python train.py --num_hidden_layers=10 --hidden_size=320 --num_attention_heads=2 --num_key_value_heads=2 --head_dim=64 --intermediate_size=1280 --vocab_size=16384 --hidden_act="gelu" --norm="layernorm" --norm_place="pre" --norm_eps=1e-06 --positions="rope" --rope_theta=500000.0 --rope_fraction=0.25 --qk_norm=false --attn_scale=0.125 --bias="all" --tie_word_embeddings=false --parallel_block=true --init="normal" --init_std_qkv=0.0291 --init_std_o=0.0 --init_std_up=0.0291 --init_std_down=0.0 --optimizer="muon_variant" --learning_rate=0.00891 --beta1=0.93 --weight_decay=0.0 --lr_head=0.00462 --max_grad_norm=0.5 --warmup_steps=200 --schedule="wsd" --decay_fraction=0.859 --decay_shape="sqrt" --final_lr_fraction=0.0 --batch_tokens=65536 --max_seq_len=512 --doc_mask=false --train_tokens=650000000 --max_steps=9919 --dataset="wikipedia_en"
MLP neurons of a small language model. Each row is named by its layer, matrix (down: output weights) and neuron, and shows model dimensions 112-207. Each number is 128 + 32 x the weight over its row's rms, rounded and kept within 0 to 255.
After each neuron's rows, "raises" lists the tokens whose logits its output raises most directly, leaving later layers aside.

L7.down1247 [141 120 133 113 118 109  93  92 109 178 160 107 140  83  69 148 104 107 105 217 142 151 163 144 166 151 119 207 105 126 140  82 114 151 151 129  82 120 132 105 132 108 161 190 145 113 107 119  92 144  60  29 127  90 143 111 103 166 137 119 142 128 125 178 129 103 159 122  88 118 138 128 112 126  80 111 100 178 133 153 130  92 112  96 170 103 118 123 134 105 191 128 117 107 140 131]
raises: "it", "himself ", "it ", "themselves ", "him "

L6.down1090 [122  88 156  89 163 171 160 139 180 120 141 137 177 115 133 154 148 123 106 138 148 106 174 135 130 145 114 153 153 121 136  88 118 185 119 170 111   9 169 121 154  96 100 159 144  53 119 138 133 111  55 109  99 171 128 124 155 160 134 111 102 114 159  55  68 183 107 117 137 143 109 123 169 112 111 134 130 126  84  74 137 151 174  58 135 106 156 115 118 162 148 179 110  82 164 145]
raises: "to ", "for ", "late ", "toward ", "via "

L4.down509 [106 168 148  91 147 150 112 136  91 140 140  89 149  86 101 136 134 156 180 127 172 136 106  89  91 106  77  99 151 168 108  78 127 137 154 111 174 100  65  83  88 186 150  97 119 124 186  84 137 138 119 125 109 109 168 147 137 184 113 135 103 154 158 134 132 132 182 199 109 115 113 159 139 123 104 194 167  55 116 133  95 172  83  72 148 153 108 128  82 108 132 166 104 185 165 204]
raises: "aki ", "ito ", "ura ", "ze ", "uri "

L6.down417 [150 133 171 117 157 137 146 108 148 168 133 128 109  80 125 149 166 129  75  93 121 116 128  98 126 180 138 194 190 169  91 103 148 190 117  74 116  90 117  97 135 127 170 104  76 127 149  76 108 134 119 113 152 143 152  80 164 133 158 163  56 136 137  95 136 171 119 143 131  93  93 118 100 129 120 133 128  67  89 150 124 155 158 118  96 142 154 115 189 105 101 101 169 160  65 115]
raises: "to ", "towards ", "toward ", "because ", "for "

L4.down1256 [148 182 142  88 133 131 134  84 101 121 111  78  96 125 128  68 108  64 101  74 134 129 134 126 113 144 128 155 149 115 135  43 115  88 206 147 111 153 123 136 116 117 148 187 139  97 113 159  95 133 144 136 135 176 137 144  86 131 130 107  92  78 164 159 107 102 130 141 102 110 114 133 136  47 131 134 131 187 119 162 108 112 152 126 139 179 162 109 111  90 109 186 114  69 143 158]
raises: "(°", "with ", "suicide ", "guilty ", "atives "

L4.down288 [148 156 145 177  89 155 146  71 208 145 103  81  73  85 132 133 166 139 119 172 152 113 120 128 159 157 148 128 123 180 156 113  94 103 162 147 124  78 111 141 174 156 138  96 168 149 147 119 176 107 123 145 136 147 164 143 135 174 107 142 135 111 187 103 112 134 167 151  70 122 152  85 163 133 167 160 108  99 131 139 186 129 137 109 142 106 138 129 105 120 157 120  84 113 158 117]
raises: "include", "date ", "include ", "dest", "exist"

L4.down628 [117  84 166  77 182 118 110 142  99 145 150 164 138 130 137 107 162 123 165 153  75 153 117 109  84 180  69 146 119 163 138 141 100  93 138 124 132  82  85 114 122 119 161 117 102 184  81  76  89  52 131 172 100  56 114  70  90 130 133 122 103 150 159 157 138 167  86 155 124 111 122 133 126 118 102 178 128 103 120 134 130 177 158 124 138 139 151 159 131 194 103 131 141 147 146 126]
raises: "they ", "he ", "she ", "Sources", "there "

L6.down1238 [169 122  93  93 146 197 105 126 154 190 115  92 177 135  46 111 152 153 114 147 118 105 184  97 123 132 117 167 130 162 136 177 121 145 114 150  94 109  73  79 133 138 145 165 154 118 106 129 133 101 102 137 148  92 112 157 188 105 149  62  87  92 146 145 182  81  73 100 109 138 150  86 147  88  88 116 110 183 168 118  91 115 147  75 129 109 156 101 115 121 109 149  93 158 104 111]
raises: "which ", "each ", "respectively", "where ", "whose "

L7.down5 [178 149 102 120 105 141 112  87 104 112 135 139 138 116 176  82 143 103 219 137  94 124 179 188 130 127 120 122 105 102 178 171 163 129 210 132 126 128  69 112 151 110 161  91  75 138  93 144 123  92 152  95 118  96 133  80 177 143 116  83 103 134  81 144 126 180  99  83 109 121 175  91 115 189  51 125  86 116 120 128 144 153 122 185 129 188 112 133 152 116 152  85 115 124 117 192]
raises: "mi ", "minutes", "km ", "mi", "kilomet"

L6.down34 [131 147 150 173 170 130 122 121 171 125  78 176 121 100 123 167 178 113  95 196 141 168 114 142 114 151 171 146 112 125 155 123 187  78 103 192 124  33 138  86 111 157 117  85 161 100 164  90  86 167 169 113 172 101 115 160 150  72 105 113 125 203 116 133 147  82 122  59  90 108  72 155 181 132 103  98  99 111 166  98  58 131 139 101 121 107 187 182 141 188 123 101  74 167  69 128]
raises: ". ", "). ", "\". ", ".\" ", ".) "

L7.down724 [126 114 119 127 100 108  85 100 125  98 148 123 103 150 116 168  88 127 154 179  77 124 133 104 166 138 102 145 134 196 117  66 149 149 102  80 177 132 128 133 121 135 117 113 118  94 100 176  92 160 161 152 151  92  64 209  39 149 104  54 106  86 190 188 139 141 108 137 138 145 144 149 110 141  97 132 189  86 120 102 109 106 143  94  81 158 140 102 108 147 127 192 140 133 138 135]
raises: "there ", "show ", "time ", "they ", "run "

L6.down465 [ 98 126  93 112  86 176 215  99 126 110  82 105 126 101 135 178 225 115  87 150 108  73 137 147 139 116 114 103 161 146 119 117  38 111 121 131 107 161  93  81 128  77 119 156 125 104 124 134 107 131  45 209 125  83 162  72 146 172 107 139  76  87 115 156 118 124 122 124 121 104 144 135 135  86 103 104 117 158 141 124 174 138 141  97 155 138 168  81 118 139 130 152 100  77  96 186]
raises: "together", "together ", "against ", "with", "eas"

L4.down970 [118 109  88  70 134 127 104 162  74 146 148 118  87 124 102 187 138 119 165 190 199 109 157 162 134 164 108 106  84 127  89 115 240 160 101  96 137 125 150 116 160 175 141 159 168 106  71 109 149  57 131 131 156 174  97 133  84 139  88 124 159 161  72  89 103 129 146 134 118  72 153 186 108 157 179 144  52 153  99  90 147 118 114 109 107 134 100 158 126 111 179 104 129 189 114 145]
raises: "====", ",\" ", "\". ", "==", "\", "

L7.down214 [105 103 132 170 129  87 115 184 140 183  55 172 140 109  85 177  83  71  85 173 127  98  82 129  58 126 117 136 125 155 114 141 151 136 152 144 184 133 143 115 134 124  83 139 137 114 191 142 104 158 119 161  82 173 136 142 172 145 130  78 118 200 157 136 178 195 125 104 119  83 115 130 108 166 125 225 167 137 158 179 158 122 147  92 143 139  90  73  80 105 134  42 136  68 134  85]
raises: "France", "Spain", "Europe", "Mexico", "England"

L6.down283 [ 44  75 130 162 131  66 134 129 112 123  93 215 135 121 125 184 188 141  84 161 108 111 179 136 109 152 159 118 167 124  88 126 132 119 155 123 146 135 112 110  98 162 105 189  86 123  75 146 139 142 156 123 171  87 140 108  94  98  94 164  87 187 133 107 112 101 128 155  84 141 117  91  86 116 164 154 178 175  99 157 176 143 164 171  88  93 119 141 150  74 104 107 132 117 144 140]
raises: "Route ", "border ", "highway ", "border", "terminus "

L7.down1056 [ 83  95 185 149 171 134  96 106 106 152 145 100 135 126 153  97 118 151 106 156  69 123 117 185 124  95 112 185  65 126 128 102  69  93 104 136  49 140 122  78 183  98 131 134 138 126 136 188  96  48 112  86 103  82 177 127 138 137  98 122 127 118  77 118 129  87 100 123 123 119 146 122 139 127 161 162 152 172 135 162 166  92 188 102 171 134 143 109 139 130  61 132 138 122 165 102]
raises: "it ", "she ", "he ", "they ", "we "

L7.down492 [ 73 148 166  98 133 168 144 130 162 166 132 126 142 101 185 105 128 149  74 201  86  92 163 128 101 142 134 150 150 175 141 114 119 137 184 110 127  92 149 190 154 132 124 121 162 118  92 113 116  93 159 171 123 124 126 120 126 129 114  86 133  81 145 105 100 113 133 125  80  51 147 140 155 117  88  97 123 111 162 104 148 136 159 145 118 144 109 153 131 136 146 104 165 107 102 134]
raises: "respectively", "if ", "for ", "between ", "with "

L7.down579 [158  94 171 148 137  90 109 114 166 148 114 108 106 117 137 191 151 127 189 147 143  78 158 152 149 149 120  71 147 147 122 119  65 173 107  74 123 136 112  73  96  92 151  80 193 133 113 149  95 117 155 105 142 128 111 124 109 141 123  87 131 150 116 143  61 163 111  60 131 137 155 168  90 154  90 175  47 143 117 133 147 130 159  58  89 125 133 114  93 138 177 139 170  96 158 124]
raises: "year ", "record ", "times ", "month ", "time "

L7.down1163 [136 158 111 100 139  58  55 133 120 105 113  99 131 111 197  95  85 146 134 255  29 134 116 127 124 127 105 163  77 171 132 102  88 161  82 107 170  99 117  78 184 103 114 104 111 136 119 169 153  87 144 133 121  82 134 115 120 110 120 103 165 116 167 115 127 157 111  56 153 121 148 133 149 141 125 184 160 178  79 179  95 112 141  63 106 120 210 127 100 145  87  98  99 134 180 113]
raises: "she ", "he ", "others ", "they ", "subsequent "

L7.down499 [135 191  79 113 121 153  76 140 115 116  95 149 165  75  97 146 143  65 180  72 166 212 168 140 121 168 120  93 111 195 127 114 148  83  70 148  79  85 108 114  91  85 149 108  96 134 142 146 118 196 143 132 143  69 102  83  95 155 104 105  79 137 130 165 124  93 129  80 149 139 113 146 140 122 123 134 131 162 148 124  87 135 174 127 120 136 172  96 189 145 136 111 103  97 107 121]
raises: ". ", ".\" ", "\". ", "., ", "."

L7.down1212 [151  35 105 107 141 126 203 159 147  66 159 105 131 155 116 144 109  67 230 143 146 136 129 170 123 145 113  80 174 108 110 180 113 201 118 136  81 102 142 166 152 113  65 170 136  92 130  75 150  62 146 171 133 124 104 110  80 122  95 169 151 157  90 143 100  73 100 127 152 153 125 151 200 122 159 145 137 170 121 154 157 113  97  97 108  81 150  95 127 149 138 119 127 110  77 127]
raises: "====", ", ", "==", "===", "| "

L4.down1179 [121 146 137 112 173 144 137  78 112 136 112 116 149 110 112 144 124 103 106 114 159 110 128 148 170 127 182 201  98 104 132  95  93 128  97 118 146 142 118  80 166  77 127 185 125  93 138 161 136  55 136  39 124 142 152 135 121  94 148 162 138 114 129 126 170 104 129 103  88  72 147 133 119 153 129 141 113 124 118 147 112  81 122 127 177 160 158 143 128 162 158 126 150 137 178 166]
raises: "them ", "fully ", "down ", "him ", "more "

L6.down941 [147 139 106  85 147 161 146  91  78 117 121 139 176 106 138 152 142 136 108 222 130  25 118 151 129 144 180 181  89 119 131 120 113 131 166 134  72 124 162  69 148  90 139 132 161 102 123 125  91  96  90  15  82 132 120 153 157 155 141 172 137 128 107 132 158 131 107 118  98  78 111 103 127 103 104 134 150 122 130 165 155 105 112 114 161 134 107 126 131 158 162 110  71  95 155  89]
raises: "him ", "him", "them ", "significant ", "much "

L7.down572 [100 129  78 145 136 188 144 155 119 115 122 151 158 143 124 156  92 124 183 154 136  59 118 196 114 171 101  45 132 114  91 129 138 172 140 105 133 176 138 121 162  95 131  81 141 112 100 155 153 157 137 189  83 116 151 123 138 156 111 129 186 150  84 159 118 151  59 108 143 116  75 114 109 120 141 219 103 141 104 194  85 116 159  91 161 119  96 122 104 120 167 163 108 126 131 136]
raises: "of ", "of", "Of ", "aceae", "ned "

L4.down315 [140 214 134 159  96  97 141 178 152 178 170 140 155 151  89 154 148 107 165  75 143  59 149 135 120 191 126 106 113  95 146 183 191  94 160 121  90 122 135 108 157  84 175 111 114  97 121 142 180 103 131 135 136 137 113 112 108  88 138 171 138 153 111  74 159 131 131 105 178  89 141 155  97 108 113 118  78 116 100 129  82 102  65  93  65  81 147 130 175 155 146  81 144 133 201 131]
raises: "ments ", "ments", "abilities ", "ment ", "role"

L4.down789 [158  91  92  67 137 121  85 143 110 155 127 150  81  99  89  92  84 115 108 135  99 120 164  77 176 116 152 136 135  84 167 153 158 115 114 170  77 118 104 118 138  74 134  96 104 110 118 121 110 108 172 123 166  88 171 149 148 154  38 114 113 136 113 111 165 164 125 146 122 152 176 149 151 147 110 120 115 119  87 146 131 129  95 172 163  78 138 202 194 103 163 161 117 191  85 115]
raises: "\". ", "\"). ", ".\" ", "century", "\") "

L7.down107 [134 102 119 132 132 108 116  77 159 128 152 111 149 149  88 134 110 103 155 146 134 132 171 130 124 160  84 116 154 126 137 123  96  84 185 103 162 113  97 106 211 129  88 147 144  79  95 142 136 150 142 144 193 101  60 140 132 111  88 120 111 188 165 167 133  99 191 137 127 147 144 105 114 126  71 117  93 175 154 140 118 135 146 115 143 112 149 109  84  68 136 149 101 112 137 124]
raises: "vocals", "vocal ", "songs", "percus", "mel"

L7.down1192 [156 161 166 196 133 137  99 112 140 134 146 184 129 124 139 103  56 150 108 153 133  87  87 144  78  79 157 139 107 127 128 114 128 172 130 134 157  66 128 216 150 116 114 116 120 160 151  94  92 128 175 144 102  74 106  62 147 116 114  91 158 104 110 155 175 130 118 106 153 143 103 114 156 176 145 130 178 128 117 167 138 135 119 138 148 110  79  94 114 109 117 134 100 141 161 114]
raises: "Director ", "director ", "Deputy ", "Minister ", "chairman "

L6.down825 [161 143  72  99 117  73  92 190  95 115 129 176 176  64 150 131 129 141 155 145 117 120  94 163 139 157 120  95  84  86 156 139 131 118  95  51 162 146 107 144 169  64 126 160 179 116 103 130 127 104 117  96 144 113 124 126 103 157 129 133 145 110  83 137  70 110 122  83 108 132 121 128  57  97 152 144  79 128 137 100 107 123 124 147  97  72  98 155 178  59 149  79  87 138 175 208]
raises: "year", "day", "year ", "month ", "years"

L6.down132 [130 133  56 139 157 122 138 129  82 147 108 155 145 116 200 184 133 198 176  86 121 171  79 134 125 174  39 127 122 161  60 125 173  95 111 132 168 169 121 157 165  60 109 162 140 122  79 110 137 211 169 117 135 124 117 152 143 126 134 124 109 103 115 100  33 142  73  70  67 158 158 162  76 110 154 117 132 154  84 130 148 146  87 157 108 179 115 135 122 107 141 110 155  89  88  85]
raises: "of ", "of", "respectively", "leg ", "Of "

L4.down294 [133 138 123 162 117 135 158  59 204  50  85 187 100 184 170 136 190 149 142  47 116 121 103 155 114 118 131 107  96 123 128 144  80 123 172 149 178 155 122 154 143  70  90 203  83  94 106 133 149 147 133 103 117 119 116 142 147 132 111 103 173 127 137 133 129 155 113  94 101 134  93 130 163  83 153 179 117  97 154 117 122 171 165 161  64 108 106 143 132 139  98 171 108 120 118 170]
raises: "include", "include ", "anced ", "ancing ", "over "